config.toml
n_head = 2
n_kv_head = 2
d_mlp = 512
activation = "gelu"
beta1 = 0.93
doc_mask = true
steps = 7490
MLP neurons of a small language model. Each row is named by its layer, matrix (up: input weights; down: output weights) and neuron, and shows model dimensions 16-111. Each number is 500 + 50 x the weight over its row's rms, rounded and kept within 0 to 999. Numbers have three digits each.
Before each neuron's rows, "fires on" lists the tokens most often at its 100 highest values on Wikipedia text that the model never trained on. A number after a token or word is its count.

fires on: "." 28, " L" 11, " l" 8, "l" 6, " —" 6
L9.up155:481514590507543383428413552467564420430486430480477542533509505566463525558531476564444442576491495464523466484444478491572497552505487501566413454518438540534509603568609474517544477378494470599442493416569449481511442494557484513481490522581500500490483384480428578518406553483562514433
L9.down155:487556435534494466547525536509478445502579511434561563460473502478472522444459536501437540452663531503455458499527508511437596430568553377548498581493563447516486436471524552596528410422475553635513516525464564494487520620478460517465462545533457504533482362435497485565611467497583519498

fires on: " Pro" 24, "ro" 17, "ap" 5, "re" 5, "ia" 5, "ide" 4
L11.up22:495552513398459416537506495509562501461480515506531457500533544616427515508503508495445598471502494470550538566593461528560511565461468531498498470449491581612568548471418440578479537475487354480443439449433446455530459564556574423448535618511511487505501500438493460500462422540507450435
L11.down22:657506437561488460407554542550518548466494571475485479494470477500565552473546567479455495450568481458474529521498598533445475543544522503543471462592511516487476484522447398478553527487578492449479525552468531474500493618481509539530485481563444416496531477494501487409524471372530437372

fires on: "0" 31, " m" 15, "5" 7, " met" 6, "4" 6
L10.up158:426501516405494423532510513454502571492486483477497428523449473435492470494501505573584520565536582453439494542458582532502532467445487520467502510504560523515601525523494623567407536567432427440555560415449523515490537488423459520526491498534453562472463569429454520468474522511497386415
L10.down158:469582516480468487476514446466568530438455504488580533506597537456559520464530499518585494452438563413560496486440532450526564473440544502485509404506587512490612592563542559498549546582470479512504465534433526553431494601535534530543500514494454623474493507538514514502481522415474482492

fires on: "ed" 86, "ost" 6, "it" 4
L3.up389:444429473447462440436535547613512526506574411580462462496416519457484504533494533507511451464607526432493526432519538501561530575525469530553522461492520493369534437440492469464551434522543544515511426583562496435451472435543502504501533477530445458486536457483535452430470553564482422502
L3.down389:419574545535573488437517483531543520498432596462492511507495413563640452464519526485506435534415546596524568570434556461545518490489495550579472488481464584470465560585416570516516486460468530474477598525483503522478542406465564546474453574495504495462495483500515494596521438384492470537

fires on: "ly" 37, "ally" 13, "ically" 9, " and" 9, "ently" 9, "ely" 8
L3.up346:542570443487468495480455456472526472445466545522534543457573541502493475531508537526552479450586471512534537463535476472361520511414407534437476449485479542559470477494452547514515413454454476530588498501575491552507490441477456595456467525565429510494509421489463588478544534522527583602
L3.down346:496502462444507578493549513496466506480538495479474456530506490413495408520508526429551546496562402517608476449547421446572532502546514519487456569502524541536482439506466502536569453510454486488564455465550575596507561417522452451455532513520399432579559392422429529575533566489488607445

fires on: "\n" 41, "4" 7, "7" 6, "2" 6, "y" 6, "9" 6
L10.up139:546511528459478578500545525605501415653429420506520464494446492497438450471549560523482520547435502489553543483508443551516458493468512500447488541533495473610523528515464437522368453564411488559552440440580488452435557354499489424480495466439543586559554569446485569478517460521541545463
L10.down139:523439469531499544502523574559420618486467502405537555501584459545538565524456467524464503521520449495462514369406525527533589473515462479452484502469539556491423467505504585523554494508439507394523509454474457519446508477512529515456505577453499605442533471524578600588491517512466450467

fires on: "–" 43, " " 16, ":" 11, ";" 9, " P" 4
L12.up214:491477449475525523437490378479439462516479440533481399537588539539538476491455522518446484581530443468561490530482463552506511503418567563582526469518522537549568508457529497570502573572519511509440527428537533434510586548501490471491464496342468516482480453485497507554450414508523507558
L12.down214:475500436464475577477568478448503435443378496528514486510471596503554460529436487506467534402499446482426479423563481479516505506561517510515524511548571527463563584471508539424509582498493447505530484418380508491466499513487610511550494554545475529532498478431589389551448501629413575513

fires on: "m" 27, "h" 7, "ant" 6, "y" 5, " District" 4, "ts" 4
L4.up340:568483448410534572448429530451569604503533490492476495524609482559456489514543458530579479491520491404420503484509448551472470513488551442583502541539564551579497501526525483470499433618474497515552490472462553429523482406481473538524534455491525510399451454511489486473407523351516446486
L4.down340:543564401511485547509553540471411446523410585489568500427536518530433506466504487561468561485587475538592490378505492391546510618485513474528524549449504419469478513547480479434608425462532505425559527485506493558577415536555522461508581449577545460529514514577474515498533563469433486515

fires on: "." 30, " P" 13, " William" 8, "end" 7, " G" 7, "ail" 4
L6.up158:473514608517455488408456411513494506461513581488457474503458515442474443525479463496485533521568488448495516545558548452429527531539556506479460471554468574589516449516531417541473579477438564515482482500532423429522513437446529448470429482499427355548543535516521441524525523519524473438
L6.down158:538492491509534501531366481548543529408556560558577462516498458554531443464507439528487462507457444502541448464547455442483470498452478415409550419556563532547562557426462505427470504439514484547529542423537553530478586528502460489414506499382466403523425490534466481535537517515561580524

fires on: "5" 21, "7" 12, "8" 9, "6" 9, "3" 6, "1" 6
L12.up303:518506584469497497480490474566484487473475360474471493470543485484480451495582568475438443516441564434466454637466465563461483499442524463533428462444446521465546479685539398481453450521581594508551469565549550489513581484531492507371514516474556456560520562543478485552473450483557599496
L12.down303:480429477525520462472494394566459505611524500534497467520462469450584489535491371536549421424523455516552551517583461540509632454581419526499514433508464566560443548483424492527410539500451515506504532435487454610537424515456472454469524565464450324477592470413483524479503416482516541521

fires on: " the" 14, " of" 13, "ab" 9, " Je" 6, " from" 6, "amed" 5
L5.up348:464534510459505528448575490583397445552508434453549500522532543453483606536522506637442470445494541469509510506497491560485521544656457550580534513607504476556420556499509478557510567514549577514543519576561437475536474402488504511465462469412558556503400520460521537461481444519572491510
L5.down348:535462498475501473547479453496447462445511472521467506399491512516519537443532497465563487529561493477522517532470540554534474561480498437570597468564507649483533506581468522464457441448492451493475556521453494556533453550522477479510511436469489441491467432507605467536563660494536461463

fires on: "é" 31, " de" 8, "re" 7, "è" 5, "ô" 5
L6.up360:488559508389496450432444526492454447463524497509456496558403491641471505557505523544498507565476498477568496542430420500502483501489513487491560455515430574524429506545459528519629550534529535442468510462467461506503502504469486554477424441493585506573424515397496422451487588531446448585
L6.down360:540560537462423488537388521546421520557558490466520496455504411545521460474543469414506563533516509576561574509499502401507590549435460491590570473563556459523440500526503529466567470498545565395430497408470467512428487437460450495430542429527495560597476559555439446548407480555480509496

fires on: " in" 33, " of" 24, "th" 6, "." 5, "ated" 4
L5.up496:526425432544614503558557491531500540512548567564480562592530485440544515535550420466499471559462470465520526518575543456483483554510425406510539499469444458581568488601488456476471418445565588498482505455497575330423480440467447461484495505432500499480514513588472519493501559501527503584
L5.down496:503461482424458511500434440530550540406436566434519463481504554495469512534436514528584505464486497498586501436466473413516508551444557493490469493494464537560564512555519517594507423515442416470392505554519430552534588540536511593553378507528538504490584520511518549451387529506545576496

fires on: " and" 15, " until" 15, " since" 13, " Ind" 8, "onom" 7, "," 5
L9.up451:525479512589497501426584485511488489436565534515492568511392460477609512534577502530521430543517487448467552504440413501536542510485535498376500583483473501477483543498507468578491509520462478488581435529582494549546521539504571452529454475526438533474469524466537515546494419576445505485
L9.down451:562484498546538529548487550543444510502575464528469464520385541414542485542502617458476490455452457478396451519469467573534521461467568518526428544493490423530488481444461545544486507431487513495526520536536470496458446480464535592505402526438528565486492404503508499561575570455533466608

fires on: " de" 33, "é" 12, "è" 5, "ro" 5
L10.up224:492584474410511440484534515426555466618570532481523561465528437530503523471561521524474486585548491484502501453483435493432528513431481441463478433484548499513534542424509481546446535521498555421465487520496500500426471464506489438476414437462601536633438568403601495472440511626571542507
L10.down224:529425556563419528471557478473494545447510565415523405485537465489449476559494488552595512477451473531570553492435452446478542483467515468515497473545458515511404432550518531496513495433497546601346539511537536537542470537501509465592523500491329583575464521530569397488460520559515449413

fires on: "0" 41, "olog" 12, "a" 7, "s" 6, "ral" 5, "6" 5
L4.up318:436483613566445454547523446559550569436472547540524472460498478433531530555502536627484552482555476421524535442391470437402568556478479486519460565510528463540520651453498490561498524487481448431577410469520441510483567501465499438541479554534461565466485576450474455446429539550529486559
L4.down318:418501452435416547504529541485646586531554490409476514539485440647448490391474390432512468453444499511481487453426487514531478420456478544465502445536440469571572483507542466517507430571457547466465493519571560492478515486553464519550420524470484482439570480486404591427521451553480558400

fires on: "1" 16, "2" 12, " Red" 8, "9" 6, "3" 6, "l" 4
L10.up172:533527535475434526497542565465509547411453546534605522400352422421403539535527468543489457520464505566576456480556558495464547504493569457496486499520444465399501492530512475458534592603483528454482457417495566412457625496507501537478529576473514598462430536484538542550491475580550475478
L10.down172:553511448583511569521505419521465501481503422503588558444476541437448447513475544421487526488515511438503407515533532508470503440451551517625518499428474450546512480546547561532490507480531549417532528513419585605413538545456485579526483508492525562506408438477510509569449496500576461430

fires on: " " 25, "c" 10, "ud" 8, "-" 7, "ey" 6, "." 5
L8.up378:413526525462583486523523410411474405505618440569458466559582520455525502525450560506490465504519479484473466485518508558467540473432510500435487501407508506499563490552453520557471536501447491405586578545455459425540523476584546550499419516499502369491611501556467430489540459522451546451
L8.down378:530479522508437532499438540510498465512465530514436473480412435560517488450474536454554514448465504490464422537527492475473442503503427554510605461451405519550531504514521455460520485483491410549481532534447478482486553541393483541474555457564482563577613520583601505543568524492587404491

fires on: "s" 32, "el" 12, "ol" 9, "a" 6, "od" 5
L5.up376:436505524611411529574494332518499382425473436520450528551503450507571503482535550549454429524543522464553539503438631555489592529542517540521485547492560539461540464434543544413426441509466532521514436541438490510470496519503448476449417490562504486458481609554525477476455526543538511500
L5.down376:495531513460495479518569495511571506520628454473441583530435513485486508548516505452477493435485473452413537481505497509477472450533519574573508500459481510557619397502369574467435504527507540440456426504507502441523593471439483554491463529498604530562464473513489459456458540546473584569

fires on: " g" 25, "O" 14, " p" 13, "D" 11, " o" 9
L11.up346:485538379404513543577435553401487567530466609586566561619504510515452497460450479515563456471493508479504486441524442444537512559537430493443398543474576491508479527502426486487471470500555470517545477568636524430571444503536438427516481449441462505557532419575522472519507406535536518481
L11.down346:502480529438569476454524517520450544470486566464613502469585505510557576440442545483481511510565556560535523500581461420438613470457462509611500484498488518570580488535518500540410464491513513465577538486527523485526380442503496526516501630476574605507507525415465482479485616422470518533

fires on: " |" 24, " t" 12, "===" 8, " match" 6, " re" 6
L11.up437:547478515509433439469468560552512538553544479448469577422519526549490453536554534480596458503446506385433545485466512559437486468527493542515486567482451533478460637469429484525530539513463487600538554465590496459495473450466579485452447500470610521588501421401526458515508470488504553502
L11.down437:540504440466538573500546478494546450483560478544561531421512504482508471608551536450457561502461410374489487526559523451482495440441448449508466432476478520538502514587461535466477456486561504447598537474433555487526482587490482492467505480445545512453549599463469493468496558523446598491

fires on: " |" 59, "all" 15, "ol" 7, "hy" 4
L3.up116:487532471432497518553398539472466589441483466532441566580506487488457530483584570490443439470486479398515550519458473446511442406430548496417432512408540469449419568485534498513479501528530469537551515550497432480447466510589445517435490494463418546616535515569541482558613544471549576515
L3.down116:494502496466482565585546512508502462457537586498535445542521537492471542535553387522511462399400402495494464466606448476559559451409569519476468500525469497458574599482410504539496559421493554499546435574478522632560496531441415537453481441513488575539596500454563454462553499452471476506

fires on: " |" 22, ":" 18, " of" 14, "." 12, " in" 9, "7" 5
L3.up280:452475455543553535571450515489513459486540421544467423528574535584485501481518425565532421519468448449511558374534515410489515662538571507421523444516442464441463465516553474489542532472476569495478490510571567452345482447509576488447399543481525500459516480552491457483555542468608562435
L3.down280:534507511483583481436582459535526549491563508492496395521439444522502509513483545469588536454476500542565480436510561494467465521538432423554486416484506521585490583442527393509491477498495419470436564570477593537432447491482452544550434574499555520531481482450410524632490486448502490470

fires on: "9" 23, "3" 17, "." 11, "8" 11, "–" 9
L10.up176:402500510419468548567483466452531481522532529538550546450410435564465512515486480551542471537541478547518508540480490470515540586466505625482453492512496583534598507584579581467531414519418460507462482610486483495477467412477471555528464545477423513582533452580471480503463439453493485542
L10.down176:532557448548487499481570435543464482502618510563500431534526579458478526547515429545535495510419534552478534550481506600454480528480584472525443527550496479581473489451550447433537521513496502500466474406506471462497445560439510480514463581449520423445484477494499494518540562520585506415

fires on: "'" 23, " through" 20, "rough" 11, "ank" 8, "way" 6
L5.up209:464516538533491457459485448453468551372540484424429542529481543537439508438513508563535505496588536478522523521439550463431519445578584557439510511515513564517475472564507550403533458514335540430588595493493410442573519507563430537506524480569483582474494424495558535493492527405478474406
L5.down209:502498484498568411531491445536437516416475478484510619543405472522455539580564514516407473500506492499453451459591533589488484591446489565550497554637540519388502401459495430463574540557451401461447462524493459402505545540508460545544581506564517458529476550430515488447481508465548419422

fires on: " |" 18, "arg" 16, "|---|---|---|---" 12, "b" 9, "p" 5, "g" 4
L4.up169:439488492539469528525450493456520598444433467425527491551458512573533486529512535550442456455438582501524465502559509532484530444564510480426500506406493423536620632495619476501515548525524564462474551474516391454491467486495465584539492469443484576510596367440448491573495516443472506533
L4.down169:429468477448459503475493460530452440426519511493528497470510453514509478568568489510524435453538468540535452580601415525496480418512501567539561573545472483474527472363518451565464457424528510491489439435459498432498536340514420585525477488456506598493487481475509490493618489577457582492

fires on: " \"" 34, "-" 13, "“" 12, " en" 9, " de" 6, " '" 5
L10.up18:497518624531523483529505520456648472517504472414554438499483539531575464408485451495558421487533580502525557462512467379474486493541419424522425415535540561530587484578499467469494531446458500596521522446431520535443579448510491514558512457498497560432442479455549443475417524493484566404
L10.down18:479519505476398529491532463463592514535529475517570446506569456444531521499453434495534513551478539459485573515506457495507525473553422409510476467443546526528468578541559509439392428444495561650497477464534553548390583496501580490499519468474421559498455460502514576422431566501426578425

fires on: "1" 25, "4" 13, "2" 11, "6" 7, "th" 7, "3" 7
L9.up409:508501506470482460458558463522471577467503521530456483392509453558481481543515481550538602528582520488460522626525536490495554550506514544505520446488542491425520464612556558513513457509425478479541354483588528505452519529401581553527488507465523541381572563450569506460412541554407491520
L9.down409:476489447507499457424560620468461456495575540487385552555521441425483496509444413405464475489567597453402542499494448476494506559497525507553462487451439511496559547445474504493467456543404526560514508530454591507417454536541555587577500532531544609488493495458511529592601493473583469505

fires on: "é" 23, "A" 16, "9" 16, "." 6, "per" 4
L4.up74:429501459464465503575449546537509420527417511437438503473442557597489455480586531506509526494493588505503537500414499519479544600438495527451467539472562509546532491612467505520445535572437542479550443547518485508426543479519447514541423580505606513400512587493426406486488431444483559531
L4.down74:490484395407558545505486449484476453550610516450470543522437463612503527455477559515527612481434407569502469525494456555471518413507511472496576458500520507543462496518432413522542476586495504537472529479518514449517616395508518466518602506512486467529476551467452443521525458571506564521

fires on: " \"" 36, "^{" 10, "“" 9, "n" 5
L12.up62:585581475490524400537450559514562473492467529473624527528539483438425451387513464542508543501499517455458599564436577542507389534581476432561501462390429564502472514545558520486486442482539508428502456537454502520492460485503475452477515406542573498426428510568458475431496485543470517396
L12.down62:466529593481502564504493544426534486456442481423484394505435451494589539549525439508548511531478497496550468502474592456580486541579512490481501472521569424465471563511425634553540508462486440503486552458540520513511421500554436540486525575569527378536548586485488513491494562533476417547

fires on: " G" 28, "." 28, "1" 12, " R" 8, " g" 7, " Reg" 4
L12.up103:509461555601532473402483602489426524521542572469517512417423479543492491498498569504570447431617489448387466522515532490496546440511553528499421495547460480556464423422545512533523507533445483483508478517550504505551493446473371573588518542518505460555526478499513430527443499502455496508
L12.down103:526510525504509606528493400522547476503474502464530410557506484465443554426423472451495483506501486519571485527519380530488449573411447503542526510534505494631526497577488419431485493541528464528435535528462501578572543412462490461469536491483501442601450496459436506508496536527522492623

fires on: " and" 17, "it" 10, "t" 9, "s" 6, "ab" 6, "ing" 5
L10.up153:502473372506471515534495499484437437481533535455536548472514561461455490480508553547569558423506498426517524518486521455456485604525459497491501478516478518429493500420566439537503570555567479507627548522446557562576480539433553523492391511466541419565490489517471504572514406524456548580
L10.down153:533515559504482564365469463439572510489446476486611525530573612518415522453534470464541522552471497524501427506459486507504414474463463539480567448393520561611510486500503452573445429530460540509462481496576475550533485512544430504532481538544456515575472511452444538477421568530404439578

fires on: "id" 20, " all" 15, " per" 9, "ur" 8, " across" 8, " sub" 7
L4.up202:427473528559528368560586444519554591498453593451435524492478447417522484506509400531446472558464516470455511575534484576568566464497567525485527504426377513461580457596436455486495567511491485459505482405498508493546490502495472526610545493425469435542525552437601603483475452417615474470
L4.down202:455551471542520432505582387494453480495532512503427460469549503413449465506466501414481418605492448585493531521475553446497575411572507458671429451420510487536503485568461484547507518503455468517508556451521508523478613568486484525512547533461550551559475547422527442574545515525466533507

fires on: " and" 26, " to" 11, "re" 7, "r" 5, "8" 5, "p" 5
L8.up6:597568499501530460440478485483507490441505615542504563452483513410485548479443521456425435565512440387540553516460457506510452553484504537450494548486494531531405480481478595564546528539486475525535503423488565486547467423567501521527435510527507489392440514450413506513478515465409565443
L8.down6:546500531476534420491512557490513468420504498481464571446582423503599418546439530494596498490447500492510496507551500587532469434409461459494576500525537415473447529531618495508545485539484423452442418522487551490525517567465550510499521497528537543519521503534489443425484569513533461554

fires on: " d" 14, "O" 12, " o" 10, "E" 9, "G" 7, "D" 7
L11.up23:405509453513484523556479570489475537415477498531529489616517531513491518472467497497533403502589415533579564430554363543448542468471540559455457583465443425541556464478490512513584545489489493493541483540555478469508478444562481487504450435446391545585414503584506495455460442449577513484
L11.down23:432477545523532459501454536504596564504448491416516446540452479442530495414473478507513366481484472601556534513505534410521473491527380600583557444543532471490522525479531504421462533444548511588506492511572597472497524555383488515498476593506472475453449496516471532541626494557409490471

fires on: "0" 18, "1" 14, "4" 13, "7" 10, "3" 10, "5" 9
L8.up20:472433451503517441499574522477441526515577533554449459500497501458485472521475450504526522530488530486540462557496518446428526505565533519507556436530387495506550518480451610516538525599552465508515530480545476536405551523438511540507518387522484643430515483573437445500570466498582389505
L8.down20:549476508475519549480500468472520616529444582508454596464475522490563462480539492453521570379417476494450532462407506430357522524500559517470534506489472432524502522491498485552477457557509473521509545483489578504491539522581536565473506563465577558450508522525398590503536521529503580577

fires on: "–" 60, " " 30, "-" 4
L8.up105:529456463486557400526508479453478418507479462515472424507518553495480534517502588539464403513409488421548470478483552499572502574469538476493514561423481502514620462451526525553458608488433460528588447438550497437490507530428436475445364491463582538516584524581473518480482529461466443430
L8.down105:486447471453485569543442484524493513508510505559500528510540498434424550497458541473475540423445557535451527439433448497491521527463378483552583526462470484584481553549485563463405543473488495636480511495437550519500474547498498534576492362385525628543548513554566517451534490485535518528

fires on: " |" 52, " " 16, "\n" 9, ";" 4, "ity" 4
L4.up504:535532469559484349506467612426565597521579500501452548483546569513569510551386508519468475491520469474539527404434413497405501470538572418518424486449482551521461535517554541419424467530550518549426426488481424539627490573536496548590576540484510524507450573524505485500503462473518481458
L4.down504:614565442520465499542523538482539501396606465509595482379525431476509506380497453385521452490508427547472552503481487554432498484526451450482547464499511496419524583595507484475432594530489595451397456413588460397504504594526513557494481480497487556467481521550589467522463538452486576538

fires on: "." 85, " and" 9
L4.up408:491466432520526462477427430506519417530539452493508499441516531458493492479629534444440437496542570459481503502527476434531487541508498509424512494456447516485443576547480460523550521499494511492478461592605553452524491472529460499523458463496655505470549504483505575571447390425436384470
L4.down408:541541445511550609464495529441502583487587491505477518485511447561484492510489494411575564517408504520403408509435542556515532467415557413481526467503524496587443464480552498523451494445509625500516496498521533532469508463483502555513488516524489498518350492428419533501509527482441451466

fires on: " to" 30, " /" 17, " |" 11, " and" 8, "–" 5
L12.up212:531495429495509412540468510386448444492461534458423447517524476490319471514508526480478566522515451504447434530525480483465522567418536567499515541446496589519552548494525558599479518607544537537521559438505508502419546512556552540617434458534516530564491490606464529528497515480442433472
L12.down212:525566474521493558514484508495501467515486470416540548513547461418579539527522438547582499490447498484402473563439541487509492500500472396490537525484529407465574555546504421471517474482495516547464459535513527434579448563442520478455538441469392585491463490500432537489550573532417487521

fires on: "one" 17, "er" 13, "ever" 10, "ly" 9, "ot" 7, "on" 6
L5.up261:360517464490514539535445402531502438521381509451558546485609581498600554639486589554488486481488497450527559594526491545525492451443482557516458433542579501550464443415500515507522585506544516525525547457462493552490495486538491487475441431517531491548505541456511439551505449500577516445
L5.down261:559484519449525529475495479558522509405541600524455595459529503510445525484546520386433494563508466537597543480443464474500433538533485404521437461585507365521546574534476508537512459456469502456404543542476383493546461544532436493550530519496479550500552531531482395486495485424514510477

fires on: "0" 32, "5" 25, "4" 10, "2" 9, "6" 7, "8" 6
L8.up421:432313541511483431564471483521489440433446483533509559426507451472496463497519493548473612454445550462399513558514534450475548491417409587501496507586565539523579436473521530552483558587451560492440490496491522570469486487504465578436539526515478656439509542548456456490444548558480502505
L8.down421:456494509547543476486597525408499599501462442531448442510512460551560412450547505484502540478502551514501472463461509444510540393454497429450566438506433511508547469549540535513488565474468468600545543462430537470519437469476466540369530584449422595541430579447450520523567529444504502513

fires on: "9" 25, "8" 15, "1" 15, "0" 8, " book" 5, "7" 5
L11.up9:415569411530419543525471459624523449604521546530560546525357521464487481524443487503563470493596504469466485523465528508480454548524545543543505498519561518429543424532610561437454449545471508603492467566508579491531456459560502506478501462489598470509522520494535494479475516515522443463
L11.down9:539425495441452428470447544423463557448516495424455550459484499514579520539484509614449437555368563498484505433496444521528512477565562477412517523538409540584502589485534464537519452528441518500568506502507476495452524480468454552413481588522519605513500515483500517471462556532535524564

fires on: "9" 30, "8" 20, "3" 13, "6" 9, "2" 8, "7" 8
L10.up184:491464510462495602516555505531506465610566552510592492485481463469426468511490536519547514627583472499398555571511521481468473599546465494403401551489584459485489526505530491478404457489455488535468388492548531480606435514447519534538537550488539563464525525537550577502475525432494485507
L10.down184:496549459569532467504481563523547478421484496424456560517503594478471567519531506577442537477464465468558470463542565489546517488504557462557432591507407543571504556457538494535492463527497460473524496502477491483461440541463531444440468548437519600402449377568547538484527621457550510449

fires on: "ly" 22, "er" 12, "t" 9, "ally" 8, "ever" 8
L5.up180:397508483428422509499363455451517529497427503509564522383582505522544498498517438545486515564530480503524592461503564531454520582402443468399451545470507487540476600497483526518459449409485471540423542477531431551549451538438483511441486504470525525514570458514525526469632524511507525450
L5.down180:497449456480504576458568543490411548418491562522398454465451483387547505494572507546566591528511533592553518515505430477531455512565487572460446548466560502621505458599552466506494507455454497470538420525437558614450525433495415465542553519488472567522530411491429518499438554522497566516

fires on: "9" 27, "3" 19, "8" 11, "t" 8, "er" 6, "6" 6
L6.up23:527587437482426537528516523544507445478478467417495495478432451550514515571563519545566549479440428562540476519532538536448497584544447460484462531459429484579579551498431542441458522550557551530530491489399433510513581492528530592554503459535485553565553510454532592440521501607472486556
L6.down23:505497432424508512451478485467527524431580550469476545479517463505497487465543415514378547474543437503458454495503474395524434494378568505439475491517492510570544508523537548511401443532518570528612529497438443577547589526503473592494456417565556496520494416456543526561454522551611483555

fires on: "′" 18, "0" 16, "1" 12, "3" 9, "7" 7
L8.up453:476580454408498614414500563521414542469476544477506476563365532453480505539457441585473486477522599500558466561527439509470522449492490491526487550543424500585508512476483544376466468474544574586484610552466535467475468524456519440482466479472554536553494470586536469430557489520536485471
L8.down453:500421563427451415388518551449476570544561508451566624464524558456493450608517482393544494498476505456538616477493500528448450518545547456499497472510492511518523511546568444495494467465515511593468565516512523438522470511473522502494447473561529639496556537574472528525516412517465509530

fires on: "." 98
L5.up339:481451470558445488542601552461457386541488468645558440482497581474467470463470459464487392466439458512487531589512533419443458555399405483445561490421460523581485526493473466442566510501494493489389408484508459498456542533508488508521482505505562592464529427608548543503534468394437458550
L5.down339:548526574508526571384546483490480445486652563420517485450397489541451512487441584465450438467500459511494482481531486523496442505520529502554447494459529420519513561428554615492546527463530611462508514590551491475458490418456456569475513525516482460543431548561512429530377512532471507549

fires on: " and" 62, " son" 7, "er" 6
L9.up241:466507517526544489472400346546479435469440536476497614534506452432463507559591580537585426498517407520492533502496518444368422530364494452555542531488528554495481557489487440570521486478434520506571519477456481508525518527614450516471446486425523434567449448451531539479491461413549560467
L9.down241:515466516409484508454478572611406502463514482488406553546472482462566534579557501523523463492464551537442457585499463462610521526480472531448512425567455414491541440515447454439495490523576483455460511519573472461503479503437511514547548433529485665471479537532444534507519584522545530602

fires on: " \"" 16, "^{" 13, "“" 11, "'" 9, "id" 7, " En" 7
L9.up84:540506522481410397483406588443533514502542481375482518518522458536502433469434403533490419531540548461510564522460545503562420545521491541499517392448434522576491451528527562468638499479553484650496500513543463470480423555549464453446485494558511499545513501461543474545474518537495483424
L9.down84:518588492525496510497467568494521540528476459491548436478552465462521497465462457527609519543501559394544529522465554481619441469555539548538498420509419561429413484551531619460563427436534487598410488504446514616473463490492497560561491534539508572492408423451532475492480449513473497530

fires on: " ex" 45, " per" 11, "ur" 10, "8" 5, "1" 4
L9.up449:438480520530483467443479536559490503530484558449501393514497367517460505546430489512451446498422567442478528446460379506525456434528443475534419533486454503449559498595488436515542543647606631561503499371502448512598460547500507553415561467443561479575506472533555568485516520454562500514
L9.down449:463444513573490438536455561429603492470462579494395462473459442491498492477462549513577484493558465574461516480464466508555588449485444462522503563443509550546549577519469437474470464384491548551539529452513579531449481462543557556499552442513415416478514448412485626468623448441503560516

fires on: " |" 83, ";" 7, "als" 6
L3.up106:530486431549513453496438476448486573548475484554445491495558551583526512492500457458523431447473510554493586503481543513530456491441464447534486536413487439506444587496472396403481530595505549511457484513502458438471576440542425646564464495588440585554517463473429532511465528544457513585
L3.down106:567511424511495518455538564392524444496519578461454526462547531520554454546511475468483504450466487412510539492487493426481518391453494478494451541524492485415586575557407494519390522501461551465595507475413549530549474539538450601493560464408471555483532524544610494437547564451457560535

fires on: "," 23, "is" 16, " de" 9, "um" 7, "ateg" 6
L10.up116:447531532492518465466474476483494524611561480583408536522610585513517435533544502420510513528493544447570571456470456502549489440465418449530432506484466474558492525435479455522569465466453506520527463522474492511463501417533531540473451457491593520455623524487456544513444411559432568464
L10.down116:501582476463447601593518473438452386453448550549467461398507465489447522471459550520431538549642493475504511502444425440502513555496502565485560528505567497428496428553482431465522491534462425430473470510501508554568472547387463513465504467542493375491545557538512414587480500502518479524

fires on: "," 53, " and" 11, ";" 6, "-" 5, "\n" 4
L11.up229:407469472558557470400549541558465460525465513479583513550455420456544493505551562483506424419573548477525435489503502490483554407443543492500561611459496497484518497377566521524494500476431599530456563461505606361481427557594428508543477514460556465487489452518462545559519553523546493486
L11.down229:590507525438438434512507525530513480465605492504466515538480505476443547526512478455513546492575487515364526454507414516455455503483540604458520469503476410467554484486535583519462440478564483424592496494508538459479507547399530531495595468487534428522444599455503461513454546416409481606

fires on: "." 20, " $" 15, " " 11, "£" 6, " number" 5, "ant" 5
L11.up190:452551494447534512450513480596494488363434462413483451419499428483463501474565400498474403522510461504580509416562526488466517585503533467524443545512577561555524522483530473517535463516508576508534553469522517542577437471589488505579473438608579571537535423525437516500514455419496473562
L11.down190:474534501491525558526457534523521565517436505488482517508565526560532408518489564414609527519398520455443529529499423580491458512557461537520454558461474491462467473486481487498479582475483499489545515505474502504402498505445534604483584525665430588514415523511444421463541463493604376492

fires on: "," 58, "ar" 13, "ark" 7, "it" 5, "al" 4, "et" 4
L4.up319:507496435540445551481480527464544512483464424447457553548402422377505490529504465489567414427547548465620509435529554498520428476473444461558517454486541500464554468470494488540631492489612499494541467443497535448505511474509473544524478458545496480519640442572562504440435511473461461547
L4.down319:500481483530533514363424454550504488616508563512578555573513542516505460496530594469476484564505466507391497498515487530550476572462527523475523449418526500476373540505560505459484514461429551547592552516597499585459489504496491472471567570445468459421525450419500504629581435392527499520

fires on: " |" 74, ":" 8, ";" 7, " -" 5
L6.up465:411455577467558462558455547532514539514410498521417480589600441431546467565469454579475431579558502480514553447413503523490510514469440532414519538584509543491442436546480503585446502479534509459459598536431540483485552511550521482493499486373547511537535502539541479465410394493528568398
L6.down465:555569492465503510575496466448398616539486496556384525501545543539470470484510479552442518440500470469529513407505545507554402479535567533508551524529527551540477559430563580481540485464556512532533588425519546487478491486480460520476534457450451395503489537548575437600469487564485453471